Weights of a small transformer language model: 281M tokens.
MLP neurons of a small language model. Each row is named by its layer, matrix (up: input weights) and neuron, and shows model dimensions 0-127. Each number is 128 + 24 x the weight over its row's rms, rounded and kept within 0 to 255. Numbers have three digits each.
After each neuron's rows, "fires on" lists the tokens most often at its 100 highest values on Wikipedia text that the model never trained on. A number after a token or word is its count.

L5.up86:183124081082100112136126153144133107111088129108138146101098089134104131138160171110147110116166137112143145148141157158093104131118102158175126166137143128152107115144131145135125136094075128097179134109097134138122116132117152084135109135123124160105162118128110160131161148103125148166150118109111135129115166142097141160076110111109107110145092159144162135121169141140113120069171
fires on: " a" 20, "%" 15, "°W" 7, "ian" 5, " %" 4, " the" 4

L4.up608:142136128115103141131122147128125089129138121137115144158133140109116156161182141076102148116145131182137117134088102107175143119113142129152165163080170127116142118131115074109159127146174103136119176117159122156145113154150150136081097098087160148149116116103154101123106116163151187142127137128141096140144124108130122135130152121117176110092117123077148119095108123111113087091090
fires on: "or" 44, " 2020" 8, " 201" 7, " 202" 7, "re" 6, "4" 5

L5.up557:150102155125110095168115127133096114143132141142138139132147123136117122165104196155136156153107071112117111176094166103097062131158115134102110142117116170150160169096111162082111151150102125139180129133147119088137153104131111141145119102114133123123150138144147131120135156111114111110161181130132104105126124118087145137177177169113144133121117152115115099126143153110150143089105
fires on: "c" 18, "ac" 18, " that" 9, " |" 7, " called" 6

L4.up408:067124150117145145135108113130117129095133134125083109121145105107114121128117099148163134120092095163142122126122113105124131164084117096106144147126148131075127167142120156164099117150101128101099135126119132128133111157131168177164146111131143142135157109125166114104127150097147127146188114168113138134137131161099184124193138095114138151134105104113133079109131158135136108107171
fires on: " the" 38, " and" 14, ":" 8, "," 6, " was" 6

L4.up626:146107140170119132110107090120121158135139130123104097126134163138135131138083169107128117149066146117123160140157098146090100120169127122136114150121130100072147128149122097141080132135149122120127125069126108085108090110101119139120112102090114170142136095130085126098099172120119157122135145090143120123133149134123147144161130129095136142124087154126149131129142097184104122117137
fires on: "l" 54, "ir" 21, "i" 8, "ill" 6

L4.up370:168110132092163108115125102159121121151164164116137090149133124160173137121140145078127107173087132141150111134148111101113142174156136112153143158121143126118144155110110131169121098129118139130099148158158135096085111124142125127074099171079107127129184133125099140173125129125149163128100102121137111095113156119095136154107136163139095176147080135104155142115134136129122139203117
fires on: " f" 15, " a" 14, "-" 11, " L" 10, "'s" 7, " their" 6

L4.up69:125132150145150121146067086127100128123129084156138138123124086166096103167106157121145143127106160176100131092168115177158163140156113129141116145085092125099167138133167146145102180130103158148122143142110137109123124121088130084117114136117115103126154118132147114145173112149157172136120169134114106117145099148141149132114117113130184110142161100123110099083116120093140153123142
fires on: "el" 14, "e" 13, "le" 8, " Title" 8, " '" 6, "air" 4

L4.up346:111100091103116130121078140097133161130113113119118166150123133085129112139124108122109080167128120197152149144091124113112153194174124137170122135119137136151154135119091143113161100153107124097084124168113127071171125089141132137122129135141126134113097144112125151126182149145085142156128135129112098129119091191139117112161143163137120121126117127106127140154147115100092148135123
fires on: "r" 29, "l" 14, "m" 10, "n" 9, "ak" 5